From a checkpoint of a small transformer trained on Wikipedia.
Size: 14 layers, vocabulary 8192.
Training: a variant of Adam for these matrices, 903M tokens, 6887 steps.
MLP neurons of a small language model. Each row is named by its layer, matrix (gate and up: input weights; down: output weights) and neuron, and shows model dimensions 32-287. Each number is 500 + 40 x the weight over its row's rms, rounded and kept within 0 to 999. Numbers have three digits each. A neuron's up and down rows have the sign that makes its largest values positive.
After each neuron's rows, "fires after" lists the tokens most often just before its 100 highest values on Wikipedia text that the model never trained on; "fires before" lists the tokens most often just after its 100 highest values on Wikipedia text that the model never trained on.

L3.gate447:476518495469489482523524503521436558466500492432568475420536539511450484533519472500492486466509490536499442533454506527557433515542450530472494529568506489529478482487499524419561539446502549526438496553477509453497527478456522503469544536502516460463561533588531528468567552491475500543437556496527473469515442465484476491452513442609434483487470496528578573480488475502593387531466475501532490461428454544402497472470520471456490477540512488502500511503535558526507525523467470476520588517521531485513535524474484544499489512527490482487519511504558561502436518501473493621500521506520488514491500522430530468432475477525467435486480495524474466468467465492480589517476425510538443502531489514468523504434446503498546454421434502587402473536588457470523556461505554
L3.up447:485500463484508438496515472500474542528532548412470482516481525566446448490490535480489502474506495560525518510514473471542404562548509488558468478496555426466541467581507441544516490503510541525425497515515492436427531458480458502423449468432502567517496461468569471514505491506548515498554473518526480442466480507561558477518541507534456495459521490551510492562464453516519530444506429548462527530441497485464488553533542534527584536455487411488437481493511468489506470530537531557462472489433486456469468455560553539528484510519531533560551525484520548493448541440501498532444525535513530605427530506500493482507537450524491539486459445449540518538485498487510490525477498449443452494529460482504425585459530521489531434490450501437469480441536417609422588511518528
L3.down447:503512481501502528481493481460488469433486491482416452488519491431476503525555512373543454463497431396487531488453507500517444459470480507471563504516523499569491520503497497568458510458497481558510499498555558553517463548503595423491457422464478520464428494405491475502504490521526534492505480448561501498438415551458517526568477453479577520515599509442521594508513466469514478518492561516496549561518563505559579521501578523530534517505469508546473443493480502508537494458482509499392454531475425517457467507528493483517541569488486478479502457515440550522468485439531492477487526467566478465483524427453453486529467437518472475503445496537476520501484532568495497504529489421484556495506528494488529565604488469540489487480573439540546537580523427585470516521511471
fires after: "===", " ===", " ==", "=="
fires before: "\n", "In", "-", "(", "The", "On"

L8.gate456:559549493527480503483454537557489411566444517539479479532499462514454554589496508570495454469471482485503459524535504479566540483532491473478510508532468421411451505508523620530481486478512487475519472471470555470494472482536495481542482505477542443504455481558489545539444531534549495482470480437590468442505474560514484504485514575521491420478466390446541519528506451530502480603419517531444523492490429475492460442463583516555470562459526517532562535471513484561476487496495446477533500509494548550506526486534535539441535573546458546530520556499517527506560508627551533514477515495482442393504506587489502537508477456523413501538515506499526464516433501554548510541531476522456455504424533493455447496464512434411483489401472554498555536441546507514492526530548501
L8.up456:569514458479500402489503523529533437523508533522460488504487512472448538511537619457473438526574444472426552494537460448512536547512471450481518515494528522559512525510448563552547499542496462491564489404526466568515473518513488479501469582444568579516439464481453471554512532532510514511464486512490472476523521562492487545467514552519596383496488467482463505495543521502498552584500520447438421548550490586530487479521485573451530534532542494497530478477467505525470471478536470472507468493500559446461477483461523559500497575497497490511578472481506546505475479512553533489586499507475508449480539520466541560440530501539413454501505584474461499534511468620493611494553496578481513502488492480486535578523455526477474559443510486521553496534592489486542500475453467
L8.down456:536510524421579470593424498500562451475512479520527497551534494446395516517535513493486474509532469438537580534501442530451508568511441466506580519507559502560516490614515478495532526475432508523548533465500475525460458518494445478470494576532542491528507521540493486483509488478526444530493515474470545530502521488472422504503517445508501527471509503501500559481473536470500480506543516389535445549535491515561471564556458576507537509524527482573417485556451478474437496423458535515454437433545451495494504614491493497479476531494563421472556521458506566492451535466460544541538478481451522531525536535507498516446427497522447526544416564571446531502558496485454480498543535555488543471562508482566581521486518509532521430543502490509488552553582449471459582446495475
fires after: " |", " ", "W"
fires before: " |", " /", "|", "|---|---|"

L3.gate159:515500506494536480543477468524531520417469469487511459495525501533506477447486479507454531535535495475470434485543470532504566461523549520518488451468475441479448516510495416432569511496478545419536470498543457511453504479521425449492514443473471481453564472531481576470492561469513523491531443446514466462507473560519518618548563481566497510412506489542518511468503488451513476519514521478570497555505531499469463499523492531576466410526510437493496530470500430584471489481479500504486567525539479535487519541451422479470493511547490507491509585477494506565517555574572507488548510482465458551512487487527488470446501493533419525580398467510538486472496528572499509518490474512493471432511482474499470541618529455483572518486543481459508430481502441488521549534521517
L3.up159:478468552391456463492480514451419510430498475487482495449454551494538500522455517505501483524482494471455428481528488476536446445581494560449447454574512444522487473489494455504509366502431529466484540461417552467503464467513572515519533448535544502488485486486482456550495548528495507499560461481538515471576465469448609494518395558549535517503449584468457544502490426553524553454533477475531513602509504400542479490496504466461470464550549515510537551492507549439458479505452443541477453440520463555563506441535471501549508491486500508476488515413554483510493466545503505450540503473518495453519510484471456489509548496502490429457418503455521509540488518509491472468452458498514477624523522552431496510492494465498474514487549527433512555526483545491532543503453460
L3.down159:482510499465527463572514556536507488535496498470424433481472558516453418456465467496528544527515494494527460473496493552559521503513481511536564506518509448523469479473417531531571525427488516474522435507598427542494525436519592498484478504481469426485504490531471549561496422464479508496527480486570512512455515460646501438526486457473550496578541514524546488550478496466491524490461528462515519483518496488494476530566560525537505466558452409504579542498540582524494531398560505487535457547494533545446481594523501510524507540524436507519581502530561503504567416475445454479516513462475539539512546461487488503486466459532506572501456510482502459499446542534462479440478483559482443503540513465480490493566421475448517368452556468543481485522490524562511468525540477
fires after: "1", "2"
fires before: "1", "6", "0", "2", "8", "4"

L4.gate613:456485538451470494500613579563492554426463566421479457517475527501433472552449445448501450496497478473499560491448476564477560522536559564474527481533552496448472459520441529501463532528403470573543490448469484485492473523486534485527536468533509466503532508484573537525468506438528461435517468422535527445527466539530472573483551495512492473506510492406444545483517449478498521484504434460461513493468514507418472441503491451569548419534509469443532522497473474454514502528554462515491504551534483565491551537560496491482496395536587478541481507467509508510525514512518446483476447508490542475514485440476504554481444495530479489471496545480474545458453585530485455513437489538452512510531448499556475541453500499441478503392421490538552511479480552456488584451492529
L4.up613:550476468480504500520420524577477543502459579480541506471531536526478500537527476482469453434465502552495506488502477479470530505557509550465480437500556477451536536503449505460581498430489463489521458410521490494491519494534537533425556436589459498476461481529488511557398457447435442471484572481504525526492457486503570503491566495465488487494518578488535462572421495498490429400477512431483504542512526544479485523525499490499537571472533497501519485506514538567530524475500523493502524509655587472528477448520491530473472514560464475532560558459475471449481454517485455530551482481496473523513539503572573502495515552476482540478545459505517549523495535502475444412480486478483486452571477552457521478509510484513495466522519425538478455550491521494488434547537517
L4.down613:526508434524517466504476521499495477528549509483516490475552549513515486441540503513480495487531512456449496508466508478516509535527516501590488458472486534520496496506484519532465499557534539489501472518535505528527448481498305453528478452449487445456507533487414388616525498527488523542425512475434558527459507496464506510516491497510476527511518401508500510524509479491538529483530547582487517421543458507510457528516453487482535530511460538472490486431548490510553490458476550424537513505403569559535487521546500515528504533476486465536486523449469530449565518468566471536519494480486534539492482510466493471517447483520511478525465471469547553444486520525492518503527496492488480534534553479455542469519437562504593473570521535509518515556555424538517495575575503
fires after: "==", " May", " June", " August", "aged", " October"
fires before: "1", "2", "8"

L5.gate68:508534444494494480515485508605551500493496497487494462475553479437452450502509448448486567455479525384492451490559581512544536508455496514559489566534491465474543583585550449472509576467469579515479532471557497452504443464496490517507531470464434521512481504484524422500486590561536493487471528442555507479542448536462489456501428507595536494496500518535510529526532498515469541544531528546481519523497456447536475516516533405485503479527567491449498528442527527509492532512514540498457469463526563530506509489503498502557510538477425593478568493456459513559529549499510484450519533523461539540558516552499489467568448420469510526523499497532524499412479513585537571499497466485490464489488591471509481519470520512463492506472474512430467499534553483494521489560486487
L5.up68:588507560533527434462553505490503465600482457501506438471539518479436548474489463530427589549492522475478518502583521511527540530547454506479489491502450385604551596536514483499410461492471558555524508482493482529501498447507519518537535475500477546504560518453480463510545544546497526487445496548485513484468459524459473537452501454542523475504490568455514537519503449536452519543526446455474466496492452490485463525552561459469506552463564535496474566534526520519512494451527507436481473534464501511472436462428478488507511550517509475427535544553454585563527541514528451574543470497537573456533512566470461500527541499555526560558451526528549449534493464574510551531519473506450481490540549547488490559558512508531507561494532519507558507442533501485520498471488478
L5.down68:498490533508425580473549473465470530539488477531502493559539539518429527501483547538497462567490413461413499575542533466513470496559439529491547451503486459505540538494478606542546456472482486491525517484487557586495524476523532468519463512574530480474470476539362553565514515552501559441519414457505520535485520532488467515463553496492487545511495485451466511466455581491521457506525410499499509474477484515512443544433525618566482488558450538537472514502488533524490431489465474479488497543552497482502479581516521527502515516459554502472522543538528543500479453442480512538456491485525499495513523540472455468457473464522477453552598534515501521501423405464492536466497456476502467420534471484548577517505494519596516468431519458534526558523528519467458555521457412
fires after: " |", "|", " "
fires before: " |", " ", ")"

L5.gate111:487460510470538548490421567543446508443455527479589489383528447504458532492454447494435484501454454497446478524460479464499634502471529469479489506479529586487487544553418507497503546511463436507530502482507545556495485474507468503434543515492567501476531466465495566483513522486517449502544420528428533470518523526548509494464480515548554514477550407480461498505515432448464458439504555533551506473466441438485605533480465557519484445458471509485524458494548473433524522462530575509522525526517569414484542449541496568557498477476462471525478514527455522472522461419522463520502491569481464500511439503512480519538576504545449435474448445472468544498456532510410514536463422546523489439495510524481528509431447496513513567498523430511401473482484453446435422515459518
L5.up111:496565500441484514449487513452478474475505516531514499487522544478458445496506537499449506388572530479578496565533499514426543505575492533490484523507557412508475518505482490491479603470474538538499518530496514469395571437541513497515437456504558505462414464497491526505397566468495502441532559474560455478546450541524515522537524487521468533582517514453516559423474477460565584504498507547543449505493515457550482481521579494526503500568545511518567468485487534506516474533550453491427553510477511496546545457472519426442529500502470545465470599504517508434541489536484503394484534417516503490515482510465488517511476501537507478558524423435440442492495411496475454490522438481490476524476456548470454517441550526468475578476548498490437459556537586469487467487486451
L5.down111:499489518469523518462415540465508408493443550556528518504485461509453473506520541523505506537399432437445497512485502499536578406456591500530500528465489518560509522507537503427513519536511465479490507480494555536555409429435394480466449476520505486455485441559486521519540562475535454552542523493527543567474487518516483485518516453527543459487540530498450487429533527455484541426417506449487464484498503453474628500477455498473478550496565482476451449475518454476578527489502574529473484452431522464490494465457492515485471503475420476538508485496510441522588430443506479544466457581421436449488513538490497490495546455511533516493566467467539495514519583524517515505488505479454518497496460507469457493437481577476480439498508475541512457529547458520467439467499537
fires after: " of", " to", " in", " March", "aged", " until"
fires before: "2", "1", "3"

L7.gate350:519545494523501485483483478551518479509452476498461493482531525477461544556533471498456443531490500502427482529490549510608528512488488466478488490524491448470420557573486561530480492545465501472419511474564569532531450489487510467428551523492469488570488542528472489526536641514510457577472437497553509458540435550527500500467490560489477397536515494428559465450522520480431577505466518487458532537512404548563470453440572509519518513568460494505525525452535552563470539503478500457460390546527541470519469467485470536506435530594485514559469547523465508497517486478503492446451474554470426450549516518551483509489517445502424432454490514516453495491493551538505447492491444590518472521498537497482523523422489476520572423402524543477520469514494491479511533560550534
L7.up350:490459464504492486467472528474557501526522506534523470543469465509429478475485508544494482507517551428462479534550576446513477510547584465555553474573466562474470546458496503501520502583470488491481560484506482456509497562580515505435511591546486515477524457448507543536523530544564473585412473481538486470473464438501536465435456564505556489500449514504571514474494504544459459512468562475481539530513468592537464515508471444521497521472537550483507478492500549498467513494540489435499511461490456479484452429467572500492491599561551518512470511481481512466501519514470476562564472586506451470528520473538519482469532573588509487487499530439518458501537462556495405468510485449470484472519504516566506484463456482453450484500392529404485445471490483458465539564521530
L7.down350:540448563426475490501504481480502579485529517475516516600531504511502458453437484478455566565447509475626512476454505510490501492540510494502507509493505513493531546370460521551492474552504539480501590537472528450525437473517502544514489505562548500484500470497528515446488477534530435484466541437489502542446529503481494464489482495526550548477470468531499528536541494529527503486440541522568476545463456492497462496511430471520489527485551493510474498531469472500464490447519496544515453466498459511439509500465436508447527539401569436492490505459409535456425545443489534518611459503424468515514526410507434507475473547522518521570474459482512564476524509502477516488490486387449481499478541555486474468482541544450428499468379481497459559500500498491494465442485474
fires after: " |", " ", "|", " Team", " Party"
fires before: " |", " ", " Candidate"

L2.gate779:482584531481521499556519505512508547465462501519511471557514519465546502502509525427501480535514474541521455591465525537536469542517471460525552470493541569432461506506428486446509517579528517510494486575506547479573505438456515475519514464479556556515537545456543517483512487549428532593564468511422482468570464531481532512464534515517592503552495439452475518494486518567550480487424496478507495450505479493509467535395507526455437440491540457487506452493553491490562470531477467543550500512543475575483473539488521478468465509502493531487512489534513573544523560479472530447514435513544613500471466575490485570490504424493473517530443557556418481440487482548524531506543464540510508436584539506512559556394508472400529456528463551497490511505383480454553461452530528
L2.up779:479476487520425450469421490466455451472479494492529442488499521549505470594542518495464555394460494563493413542547489528499447481496521517545516481467476481435533531475498457499440525564505519594497471522482551441487516511522541509527525512531541549499502543488555535518549485480498473444559530545526446501529467549513533515538482445457513477431458437429560475600467458516468521506510511491445489441534521495546456519537498436518477509545531476398501488510466507476528463559509472468553501447545533490490511473538487503505503537539504466533531524550503480443569439513495562551395483458506488527477437557461523537501476533454509554529514409549520429560497468507525428512504486498491497484462560433453506581416530483476449418464472534558513423558530518480454477461353457
L2.down779:521497509523472472437448480477519458511519546470491461444517481547478469649535515508427514432494484487491459472538493508516460490507544523529519459512430438533507527503482477475445488485513489481503489542634478503446524517554604519459505501539527481461465504440537528525501593489612492443528479506591452525483511751530502489504512470457482493486449422487541498553473476488470500418540500533481449470514529487529452527526521431526561494548542526469463498522510522468608490540519520458542547485479581481452474499575470477481480494530493461546523525461481454519498479505523473513487517511504523501531449485481489559504500534485490499531523483478499495505502460494517438473542478544455479449492514492469469502497510428533524517452445515575485455517524553490446524481469524
fires after: ".", "\n"
fires before: "\n", "-"

L5.gate424:523536459488554538549546432551454416403512527550546518497574537462450431504546440493523451389513538544533488483534494478466468511503464529495485475438555541480460516541491434483585513477563487515492480530466539449459457546484465471531542510419489501461536498529511522468440499503470585469497495560576467538535425472438465488500494467489464473492526515514474499464412503443534465511499450485498486484495518531453399502404602488535508454595495462499525468451569494501531543494470455549519550556483570479448579576580538580509482403527519496458463471461524515487496506494515476434484474521449509408465503435490502520508457476490463478530548482547484491454485485498422461460533511546520493460543474504534518482467495466527504507461539561550475557519454533517523566521443470
L5.up424:536471485562513467499512507374539560586455474480514457471508454497513442535516533500473543476504587501484550473488483546491484481418454509578506450470462545453488479533509465492461503452539576503470437485464512491471476497561448527472503571518471508515514582470465480509452500497559446452501493539508449480532474463483510469486497530492437494537525480552572442449517430473487529476486488479511511433564518472535470517513571483510419492516513495507482457471504456507529434529556500450422483525462492448490521510491563440504468543480515501474538513408522482493498541491585456483439455525474515517535418510539496433475538475507510568443487455529468510479481436530530474495459503518493448517531463431520457544574484425523549509445516463545527599575513535522493509492493551
L5.down424:489445495526462530498494445507470585494525547437470422486559538440491493545451534446483523507506541571450497446500545474457528514476434542558485443507512519530482490555399515459419600479504486498486444548481541529483487487493504465498536489517452511489577549471509528439483539478462502506483509516465505511500515445501484493545476498571504445478489460536567521466495466519476537511523588566502490493550455486465430523496453543555536571482539497413523580421416519517502529492534497545450441513520484454497463492513450531440479518470483490499468563495493508552433508529467550523454459512517488514531521481569487553557449491460503512437497471526457537484561518390491474422527523491470468495520446582442502456508496449555580490520488540477598456514535534554476491537503548
fires after: "0", ".", " the"
fires before: ".", ",", " and", " of", "\n"

L5.gate147:431503575477499533534525420505489477520518560523459465439530531501544532498531513584486510449564477437480450431470448441473578495550488583502526458546521471538455544503586499505518528479521541497483453464495501457552477502421547426503397473544484454535476512410523583480533511521467507498492490521480444450524452506500437566441569442486502522534517541520476489494477484521482481499501439436471521519465556402500484542457571448440521554494539486479517477433537544480526465521516416456470520519441536543499449525510479495426429452514493537482469571473442533491415502435484502554556551527443536490585493480488516562562509413471505440544484505535507525449507508480499564500452443465521465491508523534481482455468503466531455422478536450498485496443505504516554524512500497
L5.up147:501463552541482509521519487400485477492520529468513480480425499533482608486528455524420511418551525405488511428585502549490453552578492578553457456423537491576498515517476474560449509537520526565503463528552480532480513485481526515483458532436425439528559545488556508507472501586513471537494525442491473502505525597466503567532512560487587487461479545485519446454536506575459526506545490427456483456518495445547436560474553599477512552506429527468547447514497521424512446472551458469485461495485460569451474481457519479512482481500537549496513436443503437465491459535532539487535506541512474521520511554453542512550507471508558457555468518532522443493456503480530475514459518480476491525470470508472458541489490500424529495461506532435437469504531483504562550487518472
L5.down147:500464526524508488497478511491501528481538550508501553494448516522476537470551451469470478465496466482516512488499527546439483577504459563472511443488587492507493440532438502528455462592507478516540521509550548534368511475470624582496505477472482510477551527509509534516482519577542506490499459544526500518457496586500573556494477494502548516496507495437505455529570471504462514499513520459429485461528524484495516468540518593507547490472431540573506522497511521522489536485538545500496517482529481557455423584576496449500539497496547524517548445516553449460505496534567488485499523507530449487503479512449481531512451558517648427581497526526554383472366541487416470582498474457484474480480494482496540541560517560497554569494520468419471507585436516529459548525553506
fires after: "\n", "s", " ", "1"
fires before: "\n", "---|---|---|---|", "2"

L5.gate410:516514535468485462444499538481450519491480500481495500488524464489470497514494438502461502490494529462456477504437557496455484537541453496543519523492538534508432590444619501479502534551562585565514478487542555433492531501468499433461489493451506504514484488444498550500536497447562493429480457498502449442518472533591498486482515474541454468619457488535541493476482487526497444506499454535537602493492534512590496620427461473482522531505487431458570449494550530527491481566540549510521521505495553463441425517523473517538468518506542474552509520481487488515434518454529488580441470525489524496473528553467496528490546465477515530481495498495421515436453539586491446522503503547494434457584541468497477514487514513512494495490434505489499484451509502448507461500478512
L5.up410:465446518459531571515470430511497539485422525581533445485491481497458582593449509508429473486510518440481491515578508516516531558514516483468521539498454487465552419591468572437487521574512465493508484562506568573491513469480513478506549448455524544513478531510568538502411563451506447541464453496521476469475437463524431491468540507497499469457515473460506494405550465491531433450497483442514472451472511492413573495516449545517467454492517553539489538505544453479523518561477515530504527496472499471468538529489555506453513419525547501534451582505542499485468430480504535449460553485404527460496434512512520541463593496566442487512490502525515550488468491557538503565470507565534565527461500467541466533489590471502483545442486515490536461453501495504528483522443532
L5.down410:455475536496528531429526546513534497543462460562503522505506489520539501534551494538524492513470452443503486566535529472520507485528455481514496529583487542558488518551512519512545469532502502422508513494528489512488462542454398456457489526435521537439506528552467466449549597448517474500480443395506516451531434448562410466478502490466535586484520451507496545505517597521523485368435530532548563474473490529564469577509491455484522532471479532497457487535558544515504511523459584529503517410511498431545466467524493478510488455499541487564489511503548484516485475420531504545494483444383445473487550485502477441488513485493523478447536496489457600484490502515508456477540423521446499492547549535483515481499543490485513472511468434524569488418533535492506472549513489
fires after: " |", " "
fires before: "2", "1", "6", "3", "5", " |"

L4.gate117:498508513521529523535537464484532531511513454474575571434469495444551485509423474489553521584527536479488438554552532425533486548493529467499525530565478437405444461511508477545575595545477524501475491491530510528430437510496490458530463492500496457546466506474489472561519471482560523524481466466431452452561517484460414549470431484461536456467472449522474450516457528536521430475463444555508500563566466530552459533482538564473534574483591436490513513502553478572541515510471543428420452456488442449475531493539501540540496471545509517533558428491506498495476537545451446511514542574505587465408522509543542461529407466526508475477455503520515549471444571589473574450461517534463542462497537519504482511479501503471500515534520512533498513494501540469554506586557455
L4.up117:516522474515465462489475470470479491562523461475461517449505496453627530519502423535532528470567499379435484543532537526522475524519504496496519577533515463453508572465516441534528478479475519533463457502500540463501607431512502487582474495493459476523547424566435446519514496568522512446393481499506446465596501497483436482500535490504553500466564452572482531431490484518491529506550539459513499486534494559533479431563462501497545398490498434496462480509467469524500478482519476443523494484570452434525376530452510558519528507513490461551524482489513515503557537554510457504481562495393564504411465463496539495487528494542496515471503509469523453529442544563471525490452539551449523471477475478412439510478459484455559536531531478448502481541487523439517485473538522
L4.down117:434516499564554495478522604502477531453526504448393519519547523509421523492500577495492464454513457528453480486479468468494462492602501528598556493419471545516495527505529479487522432458549522514540499468479464509500490471432456527496493555501539476478501514541433520459471452555424510516464510450498521488473520379448484471454485444461502542506541481550452530441553466543546475513479472438501465448495486531487500475531458551514469434502456476459528508608425544477469496583523452474551496513586539481488452533525439466559444456535466497536471528532448479492608478562449494458535485506535396526472495511495516569502540566564529528505508512500525454518567475515503520545469559485523498531562517480467519452512443524490530494522502519489486498488489551477441477538520474
fires after: " |", "|", " •", "4", "6", "5"
fires before: " |", " votes", ":", "s"

L3.gate572:499497526553499524551526476457548465478508492478558510466559447490481542531450545460499483443469481507451449548542564495454522477564540459512537438504460444465466475500561490523537522473446532486518504479509522485549540474527531482493531519521562471473565498462438572499498476540490558487431458527527495495559505579448507539536404527545488500562493509440504522489502483565498511495505508487477490514569451444620472481493558482554580473530473507501494452444508446479466546482518482493564548586538520511560505497501485429402464488474452534464527446444591463474590529449443441470525468537524445509511523634443548531490475455516508558498503460544511476512452499518498529543563503503500517448572502436483550518550394518549527485477533469475359486464494530539471530551482521
L3.up572:599437511450492536499516505512430474451525511491534515528504470504453484477481552520470504491484460523438527431527511487446551535551489500534523497450450479548508474535516488481542580447512593513472491428492444478550517462468548492510479589506447482511549504485546444481502526534534519465528498566493445516487483488554468526445484509471587552485555566369456492513517488505507459536485503492454489493589463495499513570524470499598482636560478521527469521555476439616562425511502425525515488537603464537452426457529435518506484482458456499521500491492582493464562488493526472537542526467490521497484564546445538548535512497526519508592494511506533499533511501474500503516519547526520451460540460486463531515445593567476462529471521524500504415497542463458550455499524466
L3.down572:543470481542438541514562464393423469493496511526469584589477567509513569490467534521501523533536465514559550424496539565464518460447434499473461508449493514475463530467506517511542499462492492569513475480491508514538477501505533494479513463464505525519570451469504483432490576440512536474495459491485523443490472465509483463492562465553461548513513499487524548508438520401500511518509517478498483544533491524487476529518496489509496495514526509479431525578474523550504566383484427559484461500525556434553577486486512515553534487521508503531465481406402512473530554504557482521504524458503481496472553467443448546502446449478446418580502490439405455455595492470488456501498516472418457505517520477571524501457474584413489458453510465570554478497523489486476497511517496
fires after: " ", "\n"
fires before: " ", "\n"

L8.gate336:492492451432562530487488545498517477468459507437523541514542506557525473468458551506429443464491529566522454478524565492482525546479482500498511481537551514492443521538534499508483469566493520538416514490533478553526486442438515450427549490517523446522510560507561494539549524478511556533477494424509502460442404516499484539582540546457523482490484547500451557460476425515476473483529472423498464589509527487484471421530540499531527472575549444505497460444536579530511513511458488415444462406480543434452534479467455528484523533487476474523471487518483552460433454500475577556429476507488519618470508508494450547536562456478448454520460544470430525442509487485505483570528447515522469514553537521472559507501532499491497401475497500414536476499513446578494491448505518
L8.up336:510479487528515464496431571503465515486494526456470534531545460576462492530447423445432511419497539479542520485415450505545552487465470540480445500546507536469524486527510463490490506539502511564479471504492541468513552488553507491573484433509491592457494523548579470532516501486477469412463538536494547475438487524412512482582585474455572504513532563536479470556502480547401467501541517568524469492474572423508494542568538529523483492535411449486449545475496576467489447498477474476587503501415580482479499511556393510500530543523483380501496487537461478478442473509573607494455566478508534496476455477498520544556464449512525527518467476486526485443450526552581484495572512495506514465552452479468454492506512509521500466472534570471518509528479458551501475490547510
L8.down336:550514454481442594485474483471456508528493530432479487470486533516465442557452499448557448526493545474555490499404443516511526541505517520505489594525441487510516465511498517490507584563493473511427516529488549492498499468457475442530545460461463562532460535533541443551593509476470435452479511524488507468569496474482549543457540478484503503476514573436505455478503508581462443551506490553524480531428586471529514530475499582503506501543528451576450502530427455563487489533583489541494524487455560496476483512506515482551535489481452513445539577435422508529502428460528493491494527468492457509533577548515425456515472459484526481490551527429462500472463520432537456441548543570473527512464471521475516577550490479524481489574450514513571533587494518475512462551491492
fires after: ":", "\n", " Na", "yl", "N", "==="
fires before: "\n", "-", "2", "ional", "}"

L4.gate346:560511532513535518500448494474497597486522553534544455515539487580483488511461464487508486473535520460516461506513463563446483489509454457460512504507521505472432452479501476476439543419485503496525478522537508484532499508498519510537504410491470474457553510445542515495446531447585508461487504524505482453512467547516490494494505569551524539530514544484461536480488451554519454463519565524481512469563490585499467466529554456476552530541553428475564447524512479459598482504535444477518531545537476460432505483475508524571466510510487503476495502521510460501560513492462565543429451496475524449543499543491481520462510463447525496582514562496494537447462553554535536586368491520532542526492457459533469598515480497508568517488432453500494417438597475484435457441539577
L4.up346:438548464497495474400478545521500550450563516489469519532475567479527532527461575478462501496360546506508458462414478440459570529569503512486513452534472508573513479494490453461493535509480446530478472545487480506508498529457535516467566492500546545433559494469496524513481474479518397495461526518461525458439460465532525479508526501481516505511566508502545593458531545501472471493545497518457528492556493469461459515550608532396480526473509556534503548460452532544519522487484510503513521556505473570573481475533564539428481462443447514542500535550511480532525520482475450499486472481466497436536498508518487541639475518592502433417504480515483468460575452482498506490501481464493494508466426422569536501471463505499516563485481558469465498472500468525477510548541506
L4.down346:514495551500518505464463525509432461501499497452536506473507461508538521479479475536575439505577471476472561465471469488519526536398504522525471505493511526480475550500473548473516479516553484518529461515467516511549411523499385456510445528534512564524460551500481470494492572486561542531500503487504549515495497528526455537474450519539447551499538368537509497511541495573551498545474452442466577513438503485505523703489537508497488520456506558433551555427521499460539530552488591521504525458445532513486486499501476491493517487537502475564457469512478515455478532473553530517487526522419550497488541476415505491530436459509468505479520459471477506470460471511539421490473492499415462517462469521469508475414482535494516443470457512513509395498494511541533416523499421
fires after: " |", "born"
fires before: " |", "1", "2", "4", "3"

L7.gate52:499496536489503420497522503495536459564487580544408443461528549508495525526483545501450501521487562471467467558495482537526515511515482507462542509537528524473512591566540468530481568577502514441520512473558505498549486434537537457530521428492489511586420543479513544470487525549499496541497449482509464397501477513455535474493486527458553527486479510494525555509490442483472486527495436519601509535502477461562452488499501459550495547462469499587434546487486436589490526531463474454562455464438459472543535492542515493472508484530551469533593466519532527507451488512434487444468482524468502570522590491495507519441425480482488491605464536511558497423454520593520512458517452553510481482576544471519503524522452475486518453499510534486518477526554529496520566524532463
L7.up52:435526540517561542521494487519426475568445459558467366501505613469478553537442471528515553529504534487491499588454462435487516473527533569553525530517505538523482581513493483483520556505467471427449495506522502507544515453484531452539496518550558498488447556474495453516578527532461551512521557528585446514415459478532467555472538524470487433488491506538520530560503469498581497519483520508440582538481477515566447530467560517531532527503465522513414515473494480473504459517485442440442495481557515490503540555548499578500461482454561450478474557445499444557562551422522518510487534496501493523512578489502482460480539439471521474576475440458532505497470507561584527508466536523510513488499497480438520573519395466511461485496508545555524464498545467557503540526452525
L7.down52:498527477515486537505482459489396531541498516489502461564494500554500532487473472491510520509492469538469546534457456537524486503490505534497494467528518512479572524483544502507439476447538492531497564440455522570494572521506523487467488508509581576472520499518529544494575614545479510497472548459413549501529528523587499517522578536493486511557469586525500466510529543499412448487476563422470490602485600528542407466487410433585485505525489557495479495549442533520525473566476455472489485522573440471526517491484503523542493463530524439485439445452424537544562517454507511481563499502583443514532510420427516510485475432520471503536464458527486495532473513537488465523514487544551508468609480482518524517477454472560516441571454473536481494505487508495481461511460546
fires after: "\n", "|"
fires before: "===", "==", " votes", " |", "|", "-"